{"n_layer": 12, "d_model": 256, "n_head": 4, "n_kv_head": 4, "head_dim": 64, "d_mlp": 1024, "vocab_size": 6334, "activation": "geglu", "norm": "rmsnorm", "norm_place": "pre", "norm_eps": 1e-06, "positions": "rope", "rope_base": 500000.0, "rope_fraction": 1.0, "qk_norm": false, "attn_scale": 0.125, "bias": "none", "tie_embeddings": false, "parallel_block": false, "init": "uniform", "init_std_qkv": 0.0326, "init_std_o": 0.0, "init_std_up": 0.0326, "init_std_down": 0.0, "optimizer": "adam_variant", "lr": 0.00109, "lr_mult_up": 0.73, "beta1": 0.9, "beta2": 0.98, "lr_head": 0.00911, "grad_clip": 1.0, "warmup_steps": 234, "schedule": "wsd", "decay_fraction": 0.271, "decay_shape": "linear", "final_lr_fraction": 0.05, "batch_tokens": 131072, "seq_len": 128, "doc_mask": true, "train_tokens": 1084000000, "steps": 8271, "dataset": "wikipedia_en"}
MLP neurons of a small language model. Each row is named by its layer, matrix (gate and up: input weights) and neuron, and shows model dimensions 144-239. Each number is 128 + 24 x the weight over its row's rms, rounded and kept within 0 to 255. Numbers have three digits each. A neuron's up and down rows have the sign that makes its largest values positive.
After each neuron's rows, "fires on" lists the tokens most often at its 100 highest values on Wikipedia text that the model never trained on.

L7.gate56:106119132098124156137115112116144160123150144127110133120150127110133129124148107125143147112146144132141141141160063117132122172115107111107107158104107089143156105166139115155103155134129120164149112127133191133126181122139107131103137118136143152145088103115144122126146157087139105115
L7.up56:148116128168163125120153100150144095133137124118120142173146089107106140146143171122063113134129098108092123174116150179156089108091131132110118097130139110137146108169122164123144116150125152142150098138142158148131123119110168133104136147165130140158124095106130085098088085093124084164
fires on: " and", "ly", ",", "I", "ally", "ant"

L2.gate427:110123166103110146152110087124150129129129114123103178149128156090109114113171152151171125200114124135172164155145126087083113131133073111115171096113097142156125126138148135151145100121129111161111136136135144140131109142121077114145106123129186100144128133102140155117108144176138100143
L2.up427:123117140110093120116132115149106147135118132111126110123166129129154094121144140137160136135118079134142103150103127147125135136152130157158130120114114146135120113146114153111133093140113147164091149130108159120135134136124123141188167147138121134122135103131150092062103111145146147144
fires on: "es", "jects", "ed"

L6.gate123:084124122124132090121150146155161140102138141146140169103196102099106091130113097145106111151124133132136040066142133178131109127126170118131131143153110114152125138088122138133148137122118141134133126128142153082113140117132114120108128125140086084102157135135150100128142121153119160110
L6.up123:146128151094144114140118105140106152159101136162122130136154107090150130113112121112151178126094177131109114133150130105131096141104123180159104123135128159125154119099101131159136122115095123130159144131093125125105086112104177116145121110090134126125172053111124109137148099115164126105
fires on: "9", "1", " ", "8", "7", "4"

L4.gate897:086169086094145150103124138129132113083150142160108174139103159168131099125126137170136087164077126145106099091155104159176125129110130147120160114112141112145108123122114142166113160124152106167141084143114168146138155107158137117141159113155118100138101197122162148164138147114127140143
L4.up897:119143109147135147128092177102141086140140115123182130147105144159101059094125132122138148151100133154158106140114072137157176144126103110126155101114125140151100089151113132118160136132126145112113115141099146152121134118153110170150171136117169107113103111133200094157146130159136150071
fires on: " /", "ig", " ", " (", "°", "."

L4.gate633:139094148124148166104134082083170087126140137116131166091167168098122165145145059117108147109138132133134109115132125134153144180111125136068132130122139105105123112141103173139124120136095134137172152123145112107128132110092127147097123164105113103153133138142129143149117134116111112124
L4.up633:179084164131135164113136079103159134154130114109171149090153129123099116168131112074110133107106122113131162153129158135179137157110114146088096071157150135136136122092138185142135080105102154155159148132138130149139149137103136122141138122132145126128148154126120181137150144127094083135
fires on: "\n", ".", ")."

L4.gate204:098122134090137119125138133139168059094093156146150178155145116141115058113117144154141111131126137145105091085142137157143108129145143149131127131108110140123078160162138127109137121090125083163116153156106147119137134121106125123112156118082145118148102154095102119144183138161145140121
L4.up204:116124134102162165141125079162102142141122110128160163090148118085110122115122135122160119132118109147146091111101107107150120071087169113107099111105150113133138101153146127126141114125123148139115135139113152078109129082129083128185136160157134138173137113137122122116109108143159164162
fires on: " ", " (", "–", "1"

L3.gate783:139158167125083117090104093100147150154106112145099081133144143091159124115149171145072092129149116142115089116127132138111133161147146121132119169096104187120091143093128178147155139134135136136109130159096145119150134135130131135139116145134082116157129127146101145117126140076121145133
L3.up783:112150119156224127121150148141128114129137112133128128145128109090104160077144141144117130141099167117094134104125098144098134109108089132121153139127160080149109118167092098108144121133117117140127059137137137118141144155150147130138110094115127097142160151132138148143070124134105103104
fires on: "es", "9", "0", "e", "ass", "ing"

L6.gate862:105128129122120117127109111153153123118124114150126145137148085156121134112125152190120143149139117109098122108128128163108103152159141141091129152148127115115101100097080111133146135142118139119154123140143120107119157127118131153172143075133149149171094135127129139102135109079099135112
L6.up862:151141128113122094160169094160101107135156136124141134136127081124148169144117168106106141132145120107107138108157127099152100154166167151132167145116165115098132130103176119099163138113134146137168084121131073063158105118098150135142141099153144163121138134128112102100110115139126119090
fires on: " ", "0", " de", "–"

L6.gate182:114084139128116111129136139142131093154155130112169139135159119118112119142123132108105128119165135155077105132148116106128111132118119138128146128185083128117118088099173117138106070180117088147121175101113138098093116100077132158164140103130118118138159148175128122136132119148115152105
L6.up182:112131115145120123118087076185140127137154160119127096119141124097093131152124094145102146120129139104133058124091104117106174164118134131140106142156136114122117137102144105097192131134125095088131154143098142119147096127097159143109131106107156127097134095147081112134130092131116138098
fires on: " ", "0", "1"

L6.gate672:129070139148127112074088076119156123108145124137116116132085124120137126128129136141163153170166133107124130100117150092138138112111084116095124085080122100135141113131102104122119099149109139157130138104150117138133121123134156137133169115152158140163104137111088130119130149121096138069
L6.up672:135103121154168112144111115165119082129086135136140171112115114162150131180154133152091129145098083139105144137076143080135127127129132098130144132135127153128127153101133079103124094152152117149098160149116155153093136130078131126104113123175149174145140065137135130142127136131075123139
fires on: " and", " |", ":", "b", ";"

L2.gate347:115142117144152147132150120107142123109133171082129113134137140104107081140115122128134101068161114135129098103149148111141092094146122107152091147115085125115133174173115106102114125085122128110132117107098153128149120121151117140093106130092095112115113155167109145138125158136124094135
L2.up347:125134149149131105088168155113130143127127167110146139158085114168142097138126127132134123111104143132125072143144141101092104125172113110104096091114075142149141135150134139168117095068135148137123100126057124102137109139083123122097123089062118124141108153144119133089115129105130153163
fires on: "–", "\n", " Country", "ing", "ls", "oon"

L4.gate656:129134092084165160111119154082177085116112142156104133099165142146100133160144125130090078120112090093107107112123139139140098133077157140147098084120133131146110114133152131090115126098128096137121160103085150161102150141128088143126145126106137143116155142118148127150109115098110107095
L4.up656:137150132104137133144164138113174114120101098115135112150113108130153116135124140126077166146142103127151112143123194089118090126115150165136108107099122158129103123134169157104126124107121123144098146080126128088113100130159108143106158146143133164135157093140147115114106119109133077044
fires on: " |", "est", " most", " ", " second", " highest"

L6.gate282:110114141138122062151127130123094119111162089130083099121112150126141100104027139138119141134114100143103117110103087136177139108135145121120153087138123147137125147140118123139125108130140131128120108149145124111129166126121134120155137104143112121101128141122149169115130111117104111182
L6.up282:115129081117101102105087090088155155157155085090139141139088108137140079148113099122099134163154117143154101128101118112162114097125128116137117109116152149160119146154140175131117100090130113124102139135153140152153175099139100138189175147120111127114129140125141163113120149127088158109
fires on: " ", " $", "."

L6.gate320:103132147114110151114094125091118159128074075125105098123165155130141124155171154151140175100183127163113163183124082139125148106144122116157157168140148153114125134127120111124145135124096117160121143081148119114107139145097090116106072153150132136107094129162132140144171140146159152141
L6.up320:131160118117136132132146118100078105098140151138155099148155114153119125135140106157176138122121101094097168150105094153147132101177134127132155147156086160107082112110112131091122118124132142143099179148083121122114156144104134132138128146128134167141091134157118118113132170160160161074
fires on: "9", "8", "7"

L6.gate376:137076124133095099138149104103153109130160126147149109105108134137109114169124096122106184125128122119119151145126169159119149167121104116110160098125134125103112143112127152103143070142082118133148082115139112147145116089109125129133131123124167166142112084143133127156108127156126106130
L6.up376:111126130102153131119105110111142120142134127127116158108107135149062143122149128166144115118147105127135125102121118087130105101125127121111106157150095107096152135158083107149149159128116114169164115151135134060127085123163074125113112118117115186147126080132136088123145190115150096137
fires on: "0", "9", "3", " century"

L3.gate688:118128122097125118138176129104126094124166155164156106105151105117107137145136155121065130104110188113158149149138147115141131138154118108087136165113103134135173136183108130151148132126110106127111154098160094100119118078131175108104126117137143143167160163154074139131094107076114132115
L3.up688:157133107148106141107175155105151131157153131154124082171138145131137092136109127090143141086132124108163122156144117097117125109110132104147128106056097107124192116171107134087146138131129121111107135128113108128168137124164130114118169139133132149107131163117144101128136137082112119153
fires on: "\n"

L6.gate821:166119125134112120133119108079157086131181111132134108125149141089108149148112138091130113093116137133124137111166175110164125182116128110102120092120136156099150130123140213181122102102103160125150127115134109159081167099085142125081127114109170116138154163141121141141066119099118107124
L6.up821:150121129142111123101110119117143100145137118171130135133089129130124133157097138078138130077104145118105131159179150126182144159128145161117134087116093125142156123136153117141080085135108110101141126124146116157141164120116125112125163125077189122117126130117166106146106107126124091140
fires on: "\n"

L2.gate701:090141125103120099139090136091092130121108123136142146128160157139134124152140122141146179117191188103149111096127133154089150120133131140142164135106165106144157112133124123152114128123111127140103128125110119161122148102132133166095140147127122110149146112124123115158154148129133169132
L2.up701:140164127088149134097145120125102139125118112117143127155123110088078125147178137130126161126147124136146132102157125166098126076152121106132148152057110124124135147126127130116153142133144113129154140157105106128156138144146089122106144111132120162127154144140135096123137184117158148113
fires on: "6", "1", "est", "7", "5"

L4.gate414:118151150151095090119112132129177143064149122126121158103108161155089099167118111148137132160103080118096165112127098115127099126180082154108146120093106129140102088139082117166182148104145134160143102124144125115181133113124148168116141141125127126138140147121134134097130132092090125130
L4.up414:146138167115111136109167142122072108113109155151150162127104097124138164151141113144105165135162131172150119101136119125120113111129093146146159107125103143142111100062130172100128145095147113120160128113143103156172115156106102147119126148123130159136183076127120136111124117151129128140
fires on: "al", " |", "am", " ", "ar", "im"

L3.gate211:113095114134147118082100157109094134090139130179130127109129103101126195154155101149142105126100127110092111125113153130137154110120080152127143126160133109097134168136115139160134095086137084119106131137156116110148109102169143112145101143107116124159100190115113136165139089144115144088
L3.up211:126072146159136109124145103124167148111133136147131109147128134137134135162090094115138129130077133110119095101116095157113129106113106144115148170107153168075099105105144167103114121172151150112153134089103091095121152124105145166076103149092101170191053115152118144121167123102142141069
fires on: " Res", " res", " Art", "S", " Pop"

L2.gate904:149151155096063123129144144074117127131122118127117094113136153109121133113135144123122148117148131149140093093156156092104138187122129109113116133097095138132107142130135118110123161081072133123112201095101082113137107113113130138140143136095152172144170110135100138111131126100112110097
L2.up904:120113080164133118177130163113127106131077142158161102166131106107130149150145147155088167142138150120139102130130158118150115119115119132145130089128108126092096093155150108101123160169165132125138119152138132134155110135123130165126142146138164139156153153128143126132165139112088081191
fires on: ".", ";", "\".", ".\""

L7.gate514:132110114131130124119112128104145139124136173126148126141135107113138103124086066126125142143143124132156143147126130090117114133148090097101142156130153106111142053139112158105137103123106141147146086117106122149160144086130113144135118171129113078136137086118120125163112143133096108089
L7.up514:145118150158117136166141081129104130139128146123106126108146126183092186180121168160114135120142105151108155107134110141127149175115167160133089125126152122160122134099097124168158161131112138125128093134180175129118124124126165105128054143197111144186160126096120095114155120133141128127
fires on: ",", "0", " early", " later", "Early", "am"

L6.gate422:140122130159120123131089095115149135133131139150192118123127148120129119156086101126139150103167127128109145133137146077103165174101121127127096131112121103119137149142119151125145090168115129130138122178160141105132101120144085179147149113163126136160138102077165161116117148110119165176
L6.up422:130124133120146169111137077155078089125115151121152091136158118158149149110173099155125148141138104089132185125090142087127146118137100136123113157140118176136127121148128130096105114117173144142118136131158121159094105145144152139158089066105103159127173135111135146148116134100121116119
fires on: " of", ":", " that"

L2.gate263:126142161092093126076140074151153143148154084127065117140113143101088164131127159134107100113101099160142112140117130117125159139140177102088117118129068125202134116115137119161132088116133147107089148155119144170130125077128122143137128117127134152148148137138079140154108112134112108130
L2.up263:128119101133098162110112085139147111105128132121136101143119142086122110112103145135172146114116093172170113131170124123107068139149158154129150165094116096137100127127101117141178117137141136148117158114108135080118117088139087145141112120094101122181080138120121100084117164134143139126
fires on: "es", "ans", "ies", "ins", "ra", "and"

L4.gate60:117104103130121088174116136163109124107126093175150088141121096108138105095069092153099128125116125174098135094134101162109130121146135096116141084096086156131132115138084138149166100129093123141132126109118090146114112103104119130109163148099122121098087073137121149141098061135133136112
L4.up60:129116129120140115154116162121181116101124119147162084116124109132054139172082127135171138161085121125126127131104115113138155112162130115144135148101097119098126147164152135133150105118114151121147153157106129163119111148097102124121156149117163112113117125107145133127127127168155159108
fires on: ".", " as", " Canadian", ";", " States"

L6.gate988:119116115145154115122135154078111133100126131100102171171121108064146102155106118123080115180147070153107127116136131159085087099141170116112101146148113122117116124111146113153095114118074162129125116118127137148155146117129124158148129154131135138105133115116118145142174144092126151098
L6.up988:116137135167148156181112131101118113150082096099095139115149106157121115115120148158128137141099099108168135115152108160094143166103109140143143134129155141119119117149163132138143151091128112170115135120117120099152170129113162117138148111114139071073163151126160132132132113106092121134
fires on: " |", "9", "6", "0", "8"

L3.gate798:085165138123123171080133126144156152126135105142141157152185134090092169126140125128147135115090130113093178110147121119142136113099084136071110121171139136134093127164100134116117144141145123113122118122128101120133155128133096137119124116113111109137118129105169114079122174050134116114
L3.up798:150147121180148107136104095113124124129137096094127099113172155092138120148094125131110139114137115158148135140150122108108160151165113129151179169085099112106100114100159157123116120118097123075133134117111090148130096152132144104144108112169114104146176079145089107181137134107098102143
fires on: " the", ",", "the", " while"

L6.gate460:093140162128097138120122126126154121104111147121123150138145136138109116123094150114171132124134108118179119112163121125130143146165134134110131120136121091135181114092099132088130128129144060136129135099166177132094118096125135139123136079098138179137109098099146142125139108097118178135
L6.up460:123130125131155141111164103125178168156143141132154124117158070114140120159105165110158132136124166099112124123165172113157168130133132130123152146159178103117154139104144160126107105134095120149134110126138152102141100104169151181157163100149163123090125121133133122111121107118119130085
fires on: " of", " for", " with", "0", "–", "t"

L6.gate789:114108109117147138095085140083159115109134111140141155082131168114115157117131121173142150172106135107147161105178095125183118129139141145098155166115122116096105090114105184148119128120129145151133125112126160115104194098141104119101162120120129151142098156167112145124125060099108125121
L6.up789:150112105128112147113138136157133116138100071165126133107124127127131169086078112112084107133122138107130152108144145119197099160100155131143122163105142104138100142124133100139112153163101168129101108117145113149156152127119102135101164180144108133115134125163093138150099109116152085122
fires on: " ", " |", "x", "ur", " .", " /"

L7.gate833:117094124099141118159142139089128151132122155135109141100130093090106139132117142111123159101121173123113087146175117161153118126122081107121163117136107138112132119166084129184137156116087155135149134089113153133145196119125107173112137123112093112107145125149142123113137100093092110097
L7.up833:182139133163150124131158115131131135180130145122153129137150102135121106121144117069116139112135125148147098128135126123171133127104152163161093108094134122165146125183140137125127085114146159151129106122124146141105139145128179121157149133090126113115112100134112124122158136110122079139
fires on: ",", " and", ".", " a", "-", "\n"

L4.gate569:104110113135104110134168145143154097101101117132167145121170147126118102179175103146112139126124139123124112116181120159122133119168122128115145180114113074166123146131126147129144130107150109156138154113073130121125140153082120125126143118116104130118133178135143117109139068126149138129
L4.up569:125118114087160109091106151167106094111101111141147113115080132108129114133127144126120145130145163152178114136138107144144134151102165136110122098133141124127137136129161084114095126068129136109164107128098114156130126159114108120107155097140176108154145162130111122144147132113115144086
fires on: " |", " ", "1", ":"

L7.gate475:094138092125125121136168149107149091118132153134130107109147154103090161090100114148150125142152113065122115099165168128150115121121124139137138136165099098121156106131126161132119134053118140134098146141164118141137173107132104103112162092119096166070106129140122126121125089113115145122
L7.up475:136167109093163149123090121112147183130143137116127175109076139134117128149103131114117157161147152118149145132133138140126115125168118130168157126149146135097112114155136184163130132093098106117108134072133118111154157128128125153191124162130113153158135119116116135170119135112125128118
fires on: " ", " for", " from", " played"

L4.gate467:088136144117098113106106073106141092121124125131143110127135134079128150101120113183146159128054155140151116115109135102118119135080147154139149175081127127125102134131140156213107090123115165129149095114079158128169131082113125164168098126119110114139128134131149128147172129118132162151
L4.up467:127122131108111082108116114167167114157108121119154114158116143134132113155127147124146133152134140169144163147118098124122126171095119146110147149142156118124095153144120144151112107103146139119122125097130132138128141102169114128143152159141145081155136124159160187118123156133155099162
fires on: "-", ",", "j", "a", " cond", " ang"

L7.gate907:094131127104126177112121121136101076144150157118089154124110137108153110152113170152137133168134116120111126130155113108127115088128169107108133151118155162142135154112096139153110091134111136137108126157063144117159144085132121098134132087140116089106087151145151130118113116123069142111
L7.up907:084106102085100138153118126116124113131161108169081134119119109100163084135122116151167122112145117119097093144188114094109096111105165125128133121149149133094140159128099149160146147099123126133123140104133140146191131070186123128163113133126104065127120109120128120122121147151143130094
fires on: " (", ".", " for", "op", "v"

L4.gate582:109092109168133143098086176116109116108140114162138164149102123115121116103102133169101147129142120144118113085125123143151132113158149112151140159103150136151075116120126139151106119097166132129136114140094166109107155143107160131082176143133095088127124173134169133135140131149158090100
L4.up582:150093120162124096152079081099139103114143106104109110106114155128106129135159149125097074105183163126094169105142158144108131193140116140115136157140147116109123132141132091135136143115169151127121149119155122168129142147108179102112120167130099143123127127119146183141127127118129137091
fires on: " ", "m", " .", "g", "ch", "v"

L6.gate641:132116148142101147117105118146129144121106103100169111130191165122173124123150114137110137133124099136144194147157082123119100151136113108102099147103126134108159128139100120202116087097125141104111111147126152142134091070112145149090182103122100124168135156110120157144146117122120144164
L6.up641:142139094128095128131097149110077137131155145125160145093119135099148094133142083147140130154099114119147128095149159128108122115137137143113103141114110105083151107139152143134148141104106114125137138108127080109147088088134127139086108112137128097141170127129106209139158136138155109135
fires on: "-", "/", ",", "="

L4.gate384:131119115112144132116149165095139154090174122150186080159083092128092130120154103150161149159159125121118164103136111098137099128157118135068113138097138123094143141119121111130134137132144107155170144138123152135113140140108124151107133142123100117157149156126115136107142090119146147100
L4.up384:120129133123157144158135129159126100109096155150115108149087107111172110111145158148125121134131132067108139138127156148148133108131176168123113141084095135075120161122115084116090118075162086120124109145105167158135129117171095108134117167163160137138140126149136149100112101142123133150
fires on: "==", " =="

L4.gate386:126073159146115123115115105118102160098137129101122115158140155061102180129144126165152134146101113122129116115140115101124143112143151151114151154099104133118126177114171116161091109141113173150102106151140109118148137118094149143114146097112139134118123120114150183142115107125089108125
L4.up386:125143117133093153113141147141169148146089095093128113090122131138130088074181106100114139121110117112132088113124133092099115112139152127139131121109146097144119139141127095189129122087135124141123114113107186110119130084175133138093147168130111110129132163136164198171118138146142090103
fires on: "-", ",", "ist", "\n", "ust"

L4.gate995:108127164187129061133108105122105141111085135104162131146170121139133112100099088138093098163122149113146184146090149088087134109108121146064153137128097121139123111142121105163148114117149115182151104146145127156155164124100139089116149135141156132116102087093129106162149102102128135107
L4.up995:110094125150100150139124163135125124103116148132093149143156111119143098172098114129151124125097069158133123129116087119074141109113141114165130118089159109135148134147117114139108088103114102112116129134109160149173125087182136085107186149168085148119123111103117108149105149108126127144
fires on: " out", "2", "1", "z", " "

L4.gate457:080103131107135142135134106133118128089096106110111143119177119153131123124152135201142121168116105121121098142115136109119142155115141129101114181109153097135073156131072139161142119115133153118093119107139140099135108118155110120152110155124096156124077149077134152130128158146108126118
L4.up457:113134119120126150099108138150075163119168142141119060155090176113112151111165134167112102149150191149120131127149121106153144157130158049084142175132109118141158164166129100130107096073129124118163133146148128124110125129100111128118133112124151097101103069145147163127121179136101116108
fires on: "-", "ir", "ick", "ale", "0"

L4.gate841:122133113127155122139129120105162096104128156114104089116177146115098147124155130143111144096134139161090125113167129119138131176152157115078141116121126141102101132079130148121102156156141122147137128121132126125128117124123152149095172134066140128143164154133131151157108123082132127107
L4.up841:088136187129120130135103170131115151120075124099125137131098120154140101130131119164145141156163105136166079097127093105096127118132118130177159179117144147132115140150129098117146152139152112114098108133111125106133115134153109140089122148146088152128112089148127117113162136116149111136
fires on: "ich", " and", "9", "0", "6", " but"

L4.gate931:132104158165120157112151133102119106111106137130142113123174190069119162116114093136106153101115148120093150137144114105128140139123128101101144145092156126119109154132123146120141138145107135142155148090138113121105119131136139152114104132104118082153156133135173151152143144137095136106
L4.up931:184077194165144129118140061096108146155103130142135123113138131138125154135149117085098118125114128118119151114147161120186121127116131139117135077140149121100122168096146194107146105099096174126153131125113128177114136187113129110144122131133122131110132168136107144103159146105094097109
fires on: ".", ")", " life", ".\"", ").", "ing"

L7.gate877:100107158122146156125103090151115090091125110171143169107062145119152159105134132132128168121114139098132123138126157118109089127109162104139116134129126158054123117091165130131161116159170146132129137159110148134143139089108161154100167099120124109141105147159113177149149118130152146120
L7.up877:115141149149146117107095124129090107124107111136102141084147116179126156110147132122138141139132118126149082098152123093106132151123126133120134102051142094125118162143093154123109178114157119175162131136171096130124136145137126091151131107132114118141123085120135111164113126127139101169
fires on: " ", "2", "1", "\n", "3", "0"

L6.gate732:129141166102132128103140144166115097154157125147114138108157129127125109118099163156054146098079106170149115055120137116141096141111155163124142083105124150154122141125087104176118108100120121146128086139162116150115112151131134127140137108170096082153140184122145143143117114113098126137
L6.up732:130149115111110111080140099119156112156145128099108119127170129099095149133105136098101143124120078116135110140125107143095123130128114139164136115143141170176142152145099109138178066112107107122136128137181103143106115149081119133110141107117074152129147182162124129158091146152115169093
fires on: " ", "eam", " Wilson"

L6.gate531:102160152100122139131108137096131115117118137100106112102102143124138125116149118154100113084125152151130133110165127085169117110151147139080123127126120118146124150140106143108091144142093095170114159072135146100116102147149112148125139123118132109116115124114135127110152158098060109116
L6.up531:128144124165090113068138107108159116151137114119096132152149154095119095123133126114148154084153130131137099181160137125100097153099092107094134148125145111099107084127124124143103115128113137102152086122176129097149157129135124102134122114162113115165184102101145117106107116115138122203
fires on: ",", " and", " while", "===="

L3.gate669:108091093120107129147102183142127116095121140123149131173149138100151116134124088145121158134138119129125108109114079133116125175089146126129158102100073106130128100142101089107146127081152120153148138157111130147156170154150137187137138093105122119128130128135133126168129152147083142099
L3.up669:143116124120117112159135170157131131126092132110088175142168106155126135153147117124115182133116075169134151122161110107126114154118111099154156114116104100137065088109187148127133101084140128122086134127156114154157083103167104148098133114133121129133171062084123134119109131123112122100
fires on: " |", " or", " (", " ", " His"

L6.gate766:128061120099142111161116124141163096092127141131112162123091113160125084148110109144108130105130127129132097134154133113174138157108107172109150121144138117153130132087118121124110102113100135140143098148112153135142151107102087086117125103102158155139132133159113092176141100178106088085
L6.up766:116152178152127125090087143119118138124138142107109110122125136105145122151109121096130130147119096134109137152074101120132127117136135116078109138113097103142119089155127113150160130114156100151144150145121079111141091057113086126106131098084130158148126112122143121102088123086126086114
fires on: "0", "\n", "|", "ID", "9", " "

L7.gate365:134143138068114153120140095155166121095109124096125109106116126151122130103148110154140155118117170163149116115146161119139184168102117118078161153130159144117150130167090100139076090119101102148097119117135143124117098157121076154107143130098144099171093133120137144106182152136156125129
L7.up365:105130114120076100179091167136136167117144134141153131153154158123124121093163126147075127197116122137133146072126100086173178133101082116134101134146102153151119146118127105154159138133109144137148123135159113121121175133119147173096119103130162173077148109084132150080114116124100112100
fires on: "-", ";", "0"

L3.gate62:108116127166166104115153151117146138094142144161148129146115129195100149142152085140137142132089099112122134116127132114161169130112123132077113084096110144166114084139136167153121096111122090118121135165129136112160147121081129089108153112127156134124134182095160143158136117135139115119
L3.up62:121106119139133108114123111168146146130184153120084172130150115095101133120118135136091095137110085141147157105147115151094177113177092163149108133108087153098111122157119111137098135140139116088134112147098097123154123143140191114152110120111102148128159109104137121123097135104112112146
fires on: " ", "act", "in", "1"

L7.gate594:124132074152146112105096138114169152108150077091129129120147134134163124097129101136124113090088138159120150126158146163177130113137128129110116101139159112139120170122103122103132139111095101152105118133121152129112138115110125146120098077117147130144158175130108109115152087137093098142
L7.up594:122116084142178142114151119129187119115152128131155122076117088110152091119148135138106157135133120104135096112072091102140142113107134145143116101113102105128130120146103123169096116115114146128130126175148090147174149126114136090126169123117117154164151127101149113073099163133150115136
fires on: " ", " f", " to"

L3.gate239:117131141138121084085140127115112129108155142157177078095138133114120137122173066146183149118104147144095139126170147089134116140156091109116091153113127110113160142143146122130079144126144113106126179143146081065111128140126122103123153122132162119156157154129162115145101090119110108133
L3.up239:135135177108173096118140104112113136140142120155089110117139165140105125138155075124144147153122145100134157168123132138121130080153134135139142140130156101164108123145113086145116120084169143145138141099124131140144115119149137098166095130131145123076152108131170153170134174141090123164
fires on: " =", " ===", " ==", "==", "ants"

L4.gate104:137160143161129091135098107078142108108101080132101136119154129128098131160120164148122140103157090133170139118121108149160119121124111175127125122135115145151118158102100104082156154098139109157113169116142114149143154152131190120130152140132159163140143098121124145124158143151076138177
L4.up104:117158161154122128121116165113094129118112121155109140148107151151108150083115125158133116143083142134153137101133113180143138122105172122087151110111104154148086115121116134108117142105211102137130130109124150098098164145105134134096129095153176156177120140117137092149129124093141153155
fires on: "1", " |", "7", "3", "4", "8"

L4.gate321:136125170118134135132086094114142122117107156171137163137134098157146160152147128143145161146108083099159103120117170124156110148137103135113159146084144088138145098103118134151094142126127110146163141154130152117176140107131116115159121172122097134186109144131126088139112116102083143149
L4.up321:108142119173165139093093156136170141126126126125102138120091141137082125115125101138144117143125118150125109112132094097105131087145105166157144155161167107128148131131093153144130157176111115164117124106128152088147118107141108125122154121131069141140111079135132141122101113125107126142
fires on: "9", " |", "\n", ":", "0"

L4.gate502:104163126112105112111163157176122143111103138156147159125169159186111157132175144131133143085143073156143158149150097146129164131087151134089132128135117126128136129109159172110131142084062100109142136114125121171136156125076116146108166134101099155176149118118132110100158149101093086161
L4.up502:156164106101144125147086122097139160115137106134144119145103127146185130103139154147125142108163104165128155102121133158110104132098139126126103125139124135113140127133125134125146153102137101132101086121054118137107121121150141116129142097103122118163122096078133144093143125148109112146
fires on: " v", "0", "ount", "5", "ion"

L7.gate886:096108127133126149104112124145158144123125148111118160101133096103159135149154153148121154144129121115079148143116134109137140148095088115148147156110084124097075125144122182147112078178096177183149139156122129109171135095162099135108108140132117089093176152125186145144113134120145115134
L7.up886:118128101137158111089115125150101099137140138122160113107170115131154110145110108118168147180129145104133123129130119167103117130149127117160175138170132125058113082160137133119133096082169143113153146135155141100142162098169141140133149105113122124114182100150114106120150130135155121133
fires on: " of", "in", "-", " F", " f", " a"

L7.gate10:142124108110128087169153096103121102152106103139115102173118131166152103142108119111117120139123143171132133151167123144142080125108130151157150079121120167069125126118130181123132124121077143133133104130103146176146133096137144167115139119151174141156102138118200118149128123175098095161
L7.up10:151120139131134164151153121104112086123100144139118172091114143144128135123111137111135144092107110128116164087144116139121136173142105113098117146091143118114168153100093134146105117161120191123112092142128144160151072137156113139180167102128123133142120121168084106130173142137134160126
fires on: "0", "1", "8", "–", "9", "ly"

L7.gate297:092135171142127128132166137142122095141109105117107097133121176151115142118165116134069146087137120144124162095110159142111125174115138124133114125124084116104086124144165147119107129130115180127146092137152124146160131107123117147098172120126145111171124140121090185169146145118149158155
L7.up297:127164150179087079182125118125091105131107104120170114151146127125158127100122121143110179145151132153147096081138120139134127156110077137091112102117104134057116082176157150181142136143099105170091132121100118101151149152094119125131139100154118125120101121125128154110133133120152109131
fires on: "0", "2", "9", "5", "ly"